Weights of a small transformer language model: LayerNorm before each block.
MLP neurons of a small language model. Each row is named by its layer, matrix (up: input weights) and neuron, and shows model dimensions 512-639. Each number is 50 + 10 x the weight over its row's rms, rounded and kept within 0 to 99.
After each neuron's rows, "fires on" lists the tokens most often at its 100 highest values on Wikipedia text that the model never trained on.

L6.up1754:39 56 72 43 38 53 37 58 39 45 51 45 48 35 63 50 60 32 42 41 37 47 51 42 41 59 49 51 60 40 42 70 48 41 50 56 51 55 46 47 51 51 53 50 33 41 54 69 42 50 62 46 47 56 54 32 37 59 40 60 42 50 45 56 44 39 43 43 45 47 52 68 43 39 64 56 88 47 35 48 36 47 50 41 18 36 53 45 68 49 53 57 67 36 43 28 65 59 48 38 57 61 40 60 47 56 55 45 48 41 50 46 62 53 48 48 42 58 54 47 41 69 61 36 46 42 45 77
fires on: " o", "O", " O", " hand"

L6.up1054:59 58 44 64 41 35 37 48 60 61 56 50 36 52 28 54 51 43 44 41 46 45 59 54 59 67 41 55 46 57 56 57 39 69 53 46 52 45 57 57 67 46 54 47 51 47 54 42 43 49 51 62 65 33 56 42 42 45 45 45 61 44 69 49 60 46 43 44 29 67 41 60 57 50 55 35 61 46 50 46 48 49 48 50 58 51 45 53 51 69 49 51 45 25 61 49 41 51 51 60 57 55 60 46 46 46 40 55 66 64 52 49 71 38 66 62 64 49 48 43 53 54 36 54 55 63 56 38
fires on: " would", " to", " should", " can", " could", " \""

L6.up2665:48 64 53 66 54 55 57 55 40 55 55 57 68 40 54 62 68 40 40 50 48 38 58 57 49 46 40 49 49 39 51 38 52 41 60 66 43 57 43 36 51 68 42 54 50 52 40 63 55 32 57 51 44 33 53 52 40 43 49 53 53 63 45 36 42 69 49 63 45 41 62 25 44 43 42 55 40 51 51 45 58 38 54 58 48 38 56 59 46 48 48 65 48 45 57 57 53 51 38 43 36 52 46 53 47 32 33 26 57 56 47 57 53 67 53 75 56 47 71 64 40 43 31 58 54 60 36 39
fires on: "T", " T", " cont", " Ret", " t", " det"

L6.up1852:51 37 45 47 47 59 37 33 53 45 43 55 66 39 30 51 55 57 46 28 35 52 42 52 63 43 45 44 48 54 44 57 43 48 46 52 67 59 45 33 55 46 65 46 57 58 57 51 46 46 52 66 47 49 31 47 26 65 61 42 62 51 43 44 67 67 45 35 46 36 60 63 48 56 49 80 60 72 49 61 66 52 43 61 55 35 52 39 51 70 67 55 27 48 51 42 46 59 47 46 48 62 48 50 60 66 65 56 57 35 49 42 62 52 46 66 59 53 55 32 59 47 52 67 49 54 65 54
fires on: " |\n", " Y", " v", " the"

L6.up236:67 42 63 50 43 40 60 68 52 57 53 46 49 37 56 43 56 59 48 63 51 56 45 54 48 47 56 64 54 39 50 50 61 65 50 47 61 50 30 53 57 43 42 50 52 50 47 52 42 59 43 47 55 43 42 49 32 24 46 56 49 68 20 48 58 54 60 42 57 36 49 30 54 44 48 42 59 49 59 57 37 33 51 55 54 35 65 59 59 44 60 74 44 32 55 42 49 56 45 49 60 49 43 60 44 64 43 39 51 44 47 54 35 76 41 69 44 47 52 51 55 38 52 45 67 39 28 50
fires on: " the", " as", " on", " School", ":"

L6.up2296:48 58 46 54 51 41 41 67 53 38 68 40 48 70 50 43 27 52 60 58 36 64 43 49 52 54 71 52 62 63 47 67 40 63 49 38 36 23 35 42 44 47 51 36 54 48 53 58 47 39 40 50 49 43 52 61 53 48 41 61 69 32 41 51 41 67 35 45 59 51 40 37 80 55 60 55 33 53 47 61 52 56 59 43 51 40 58 58 62 52 48 60 50 61 62 61 41 56 54 63 61 51 50 42 31 51 55 40 56 52 35 63 59 54 54 68 30 50 40 47 33 55 76 48 29 69 65 63
fires on: ",", ".", " the", " to", " its"

L6.up352:42 61 46 59 65 60 43 42 40 52 45 50 62 47 48 58 38 59 52 47 53 38 44 49 51 56 39 31 63 67 56 35 41 62 47 39 35 51 36 75 52 54 47 45 48 49 61 57 57 36 63 39 57 50 46 58 53 52 75 60 34 56 25 52 65 50 41 39 54 36 50 55 54 54 45 57 57 64 56 66 49 53 46 60 49 63 57 54 53 41 56 52 56 46 51 55 54 59 48 41 33 38 52 52 55 44 46 36 40 45 64 75 57 39 41 48 55 58 54 29 66 52 52 47 59 60 46 48
fires on: " |\n", "r", " s"

L6.up2764:40 54 41 35 44 80 45 49 55 62 45 58 51 40 56 60 55 28 62 59 39 52 61 50 50 55 37 66 50 66 50 32 62 58 55 63 51 57 53 41 51 43 58 40 46 56 38 60 57 36 46 40 45 44 43 42 55 35 55 46 62 50 54 37 54 67 40 34 36 47 48 39 54 53 51 32 62 49 43 69 44 38 57 68 46 62 49 55 35 74 40 39 51 47 41 42 49 43 48 55 40 48 50 49 48 50 54 42 61 45 45 63 39 49 62 44 48 44 60 48 48 41 70 50 58 56 48 62
fires on: " S", " I", " Pro", " after", "16"

L6.up2540:47 39 43 54 47 47 53 70 57 43 63 54 45 55 49 48 39 43 44 43 51 72 45 46 47 62 57 41 35 49 50 60 46 53 39 40 55 38 56 49 58 48 48 52 68 41 46 51 44 45 73 54 48 58 47 55 61 25 36 34 46 46 42 53 53 47 48 35 45 57 53 48 59 58 52 46 51 51 56 55 59 50 48 39 62 62 65 50 28 64 51 69 64 64 66 54 34 47 52 49 63 55 54 51 64 58 33 52 50 57 53 44 52 31 49 50 40 46 62 63 43 49 62 49 37 60 39 76
fires on: "P", "p", "-p", "\n", "op"

L6.up1663:61 53 46 54 46 67 39 48 40 58 43 49 42 53 64 53 41 51 40 41 63 45 53 32 47 28 35 45 42 41 44 37 50 49 53 62 57 49 53 37 45 45 45 60 52 49 55 29 53 37 55 54 63 44 41 35 34 52 48 47 60 53 45 52 62 67 51 45 43 43 64 64 39 59 52 41 53 47 47 57 37 64 62 30 50 53 42 45 59 62 43 53 54 45 52 50 60 52 50 65 45 41 51 46 49 55 52 45 57 54 42 53 43 56 49 44 50 69 61 32 48 43 55 56 49 30 53 50
fires on: ",", "."

L6.up67:61 44 52 61 44 50 57 49 49 63 49 76 50 43 48 47 49 54 32 48 56 44 57 31 34 56 51 26 49 42 55 35 33 46 47 51 46 39 45 46 64 45 58 52 54 37 46 30 66 37 40 52 58 67 53 74 49 66 66 32 36 35 48 47 61 50 61 30 38 60 44 22 58 56 76 48 32 28 49 56 69 41 63 45 45 48 51 56 55 58 49 60 58 57 63 51 55 48 58 49 54 25 63 51 58 57 33 41 44 57 50 56 51 51 33 45 50 49 52 60 75 49 43 36 75 39 60 37
fires on: " V", "V", " de"

L6.up808:49 56 47 35 30 62 44 30 30 45 43 30 72 39 62 49 59 43 67 66 45 64 58 47 51 40 42 64 53 52 44 49 53 41 56 34 53 54 51 45 41 56 45 31 42 26 48 54 46 44 51 46 49 36 42 49 51 62 58 48 59 62 31 62 53 38 44 52 57 44 77 54 56 38 62 46 33 54 52 52 55 63 54 44 56 56 43 54 66 36 64 63 52 39 29 54 66 67 64 60 73 59 54 57 39 42 43 54 53 53 50 43 51 41 53 63 52 48 50 61 51 41 46 53 33 42 65 49
fires on: "O", " o", " A", " —", "-"

L6.up885:50 58 44 33 52 61 51 63 62 47 22 58 43 49 50 29 45 64 49 47 60 63 55 39 38 43 62 50 48 66 44 51 67 46 48 57 48 51 37 55 57 51 64 47 52 52 53 50 56 62 59 45 58 62 41 61 55 73 54 38 48 57 31 56 46 32 44 60 65 47 55 66 44 42 45 45 47 57 43 53 52 50 35 53 63 35 48 51 50 49 62 39 54 44 35 61 60 58 39 50 44 50 37 64 38 67 57 31 55 70 49 45 56 36 59 46 45 50 68 44 58 50 46 40 33 41 32 70
fires on: " |\n", "\n\n", ")\n\n", "\n", "|---|---|---|---|\n", "|---|---|---|---|---|\n"

L6.up2818:53 44 59 43 58 35 56 41 42 53 72 54 45 51 36 70 53 46 35 39 66 44 50 45 47 38 37 48 61 90 43 45 56 37 34 43 39 48 57 53 54 54 72 67 51 58 59 49 32 65 57 31 57 48 60 25 48 62 44 50 57 52 41 57 41 49 61 55 56 38 62 55 45 45 35 50 46 70 68 64 48 54 51 41 24 67 31 47 52 32 43 42 61 60 49 44 39 62 18 64 45 49 47 34 51 52 46 41 51 44 58 50 75 53 37 48 58 57 45 33 46 30 38 48 56 52 64 47
fires on: " a", " an", ";"

L6.up2898:34 55 50 48 49 33 57 42 45 41 76 36 58 48 51 60 49 49 46 43 77 46 42 43 49 41 55 49 39 67 43 48 45 50 55 47 47 41 41 47 35 45 46 50 44 44 60 45 44 46 38 53 50 37 59 42 59 44 83 42 50 42 49 48 73 65 46 39 46 56 48 40 51 59 57 60 50 45 58 57 47 51 55 42 51 53 59 56 56 66 51 49 72 46 39 45 42 45 64 56 55 42 60 67 56 60 48 42 59 46 59 34 31 37 32 53 67 63 60 41 46 55 48 41 60 40 33 52
fires on: " ", " H", ".", " Carlos", " John"

L6.up1180:46 39 43 62 54 59 42 37 55 46 31 54 42 63 57 55 61 49 43 43 65 50 62 59 56 46 63 58 49 61 53 51 71 54 56 53 46 38 52 47 45 33 59 46 43 50 76 50 44 38 51 61 36 46 51 65 50 51 64 54 42 51 42 39 54 47 61 39 52 50 51 44 50 35 59 64 55 55 56 53 71 44 52 66 39 53 50 48 32 39 44 50 50 49 49 54 51 51 57 58 32 42 61 48 52 22 49 60 49 43 46 38 57 48 47 33 60 48 47 39 58 44 56 55 50 57 60 54
fires on: " st", ";", " l", "s", " G", "'ve"

L6.up1909:50 38 42 68 47 66 60 73 51 55 39 25 56 53 51 65 35 34 52 49 57 45 71 49 58 46 51 54 57 47 49 65 48 64 46 55 41 70 48 45 52 56 35 55 44 67 48 49 44 43 36 57 48 54 54 68 47 48 48 50 65 57 52 62 43 60 30 54 47 55 58 56 44 61 57 40 43 26 65 59 61 50 31 43 51 43 62 81 62 39 55 43 45 33 72 41 55 61 37 67 55 51 51 46 43 53 53 46 37 67 39 42 52 54 48 43 50 58 59 47 78 57 58 51 58 52 41 42
fires on: ",", " P", " the", " By"

L6.up1893:49 78 62 63 49 38 39 56 52 42 66 46 33 47 46 53 54 42 48 50 37 65 54 49 57 67 44 58 62 35 36 48 40 52 41 46 26 48 63 45 52 56 60 48 46 42 67 57 25 42 60 41 58 61 47 52 48 59 46 55 37 60 55 53 37 29 45 52 36 45 56 46 64 48 55 47 37 45 58 64 53 63 56 50 60 58 63 41 54 53 73 47 45 64 42 53 36 30 24 51 55 45 31 37 54 62 49 32 39 47 41 58 54 32 45 49 40 49 71 60 42 38 37 42 40 40 46 44
fires on: " of", " that", " =\n\n", " next", "ol"

L6.up1165:39 53 52 51 52 33 53 52 68 57 37 52 32 66 51 55 56 48 62 59 57 39 45 54 43 53 42 58 56 48 44 54 47 40 50 39 46 52 39 49 46 36 41 40 56 43 52 50 58 32 43 35 60 53 47 71 46 48 50 34 56 54 53 52 54 46 45 55 55 54 58 34 48 53 40 44 45 54 63 51 44 53 54 63 55 48 52 45 37 41 65 39 35 27 48 38 38 52 42 44 55 32 64 73 57 47 48 57 26 48 54 54 72 68 52 65 56 48 60 50 55 41 48 61 51 61 31 44
fires on: " H", " T", " t", " MLB", " |"

L6.up2222:52 35 57 83 47 49 43 42 58 61 60 50 63 63 41 37 38 37 36 56 52 56 59 36 55 51 49 58 51 44 43 51 46 64 39 58 38 64 53 42 50 53 57 54 42 45 56 46 41 39 55 35 38 40 40 61 31 74 55 46 61 56 39 52 53 22 57 55 54 52 63 34 71 42 60 46 49 47 55 37 41 47 62 45 38 44 50 45 49 51 50 55 35 42 45 61 64 54 64 51 37 38 58 59 57 64 54 55 69 38 53 45 67 56 46 37 38 47 45 53 42 48 38 59 52 41 41 46
fires on: ",", " where", " that", " However"

L6.up521:63 44 51 34 50 53 56 38 50 40 60 36 71 42 51 53 57 54 44 44 63 52 43 49 66 35 38 55 33 58 58 43 28 46 40 38 63 46 46 64 65 47 36 41 53 37 40 31 53 46 55 53 60 60 46 60 56 54 29 46 41 46 44 55 47 58 50 48 49 64 44 52 52 46 60 66 54 55 26 58 64 64 43 61 52 45 56 57 47 35 37 52 62 36 45 52 50 60 44 59 36 46 44 38 49 50 48 50 49 47 60 45 50 49 63 56 43 50 54 57 38 51 54 39 60 49 45 59
fires on: "st", " Co", " sc", " c", "-C", "co"

L6.up2835:65 61 37 52 45 40 42 65 43 40 45 58 43 61 38 53 27 62 34 56 40 42 44 51 43 38 56 37 68 53 60 45 59 53 62 47 55 49 44 55 65 60 55 39 60 49 50 57 54 22 60 54 56 52 41 48 47 48 40 34 42 44 60 58 50 62 52 55 35 62 41 49 35 55 54 58 67 53 39 64 38 57 42 43 31 61 53 44 49 59 53 58 42 51 55 66 27 55 60 48 56 57 55 43 68 53 53 48 50 50 45 56 33 51 50 50 58 58 54 50 48 47 63 46 53 41 48 30
fires on: ",", " t"

L6.up1479:45 40 53 58 52 52 44 51 52 49 49 63 56 35 51 55 54 53 66 53 41 63 36 53 64 50 53 44 52 52 49 56 47 50 65 52 43 50 37 67 54 39 46 37 45 52 56 46 64 62 42 57 54 39 61 38 32 54 61 50 37 40 42 49 69 47 57 45 29 57 53 43 50 39 22 64 61 59 37 44 36 58 55 50 44 57 55 29 52 53 71 42 51 46 56 39 57 56 63 65 37 59 66 62 49 51 51 56 53 35 46 36 44 61 36 54 59 47 51 32 43 45 47 31 36 47 53 49
fires on: " ", " United"

L6.up1837:44 78 64 68 56 35 45 49 47 47 48 50 45 50 56 56 65 39 30 57 35 35 42 54 38 36 55 47 51 39 61 47 52 40 44 49 48 54 44 67 52 57 36 50 49 51 63 58 70 51 30 49 61 48 39 42 56 60 60 64 41 56 47 46 71 48 51 41 50 53 41 41 60 24 39 55 59 65 46 59 43 32 51 62 60 47 59 49 47 39 40 39 56 45 33 57 41 62 28 59 29 52 43 69 34 51 44 48 48 59 66 61 44 41 49 43 55 48 50 69 60 44 31 61 55 30 57 56
fires on: " al", " G", " Al", "\\", " $\\", " g"

L6.up2065:61 52 49 57 49 44 41 54 53 48 54 50 64 56 57 63 64 67 47 52 44 46 58 54 23 41 44 77 34 56 46 55 63 52 65 61 43 57 35 49 57 48 31 28 28 58 57 49 47 46 54 50 54 54 63 61 38 40 49 63 42 53 52 41 69 60 38 37 57 51 51 57 49 55 43 45 49 55 63 56 64 58 60 36 35 55 59 23 61 38 61 51 49 38 49 69 48 60 51 50 36 40 46 52 43 44 48 65 66 57 50 52 36 45 61 57 33 42 45 46 53 41 52 44 46 55 48 50
fires on: " al", " Al", "Al", "al", " May", "C"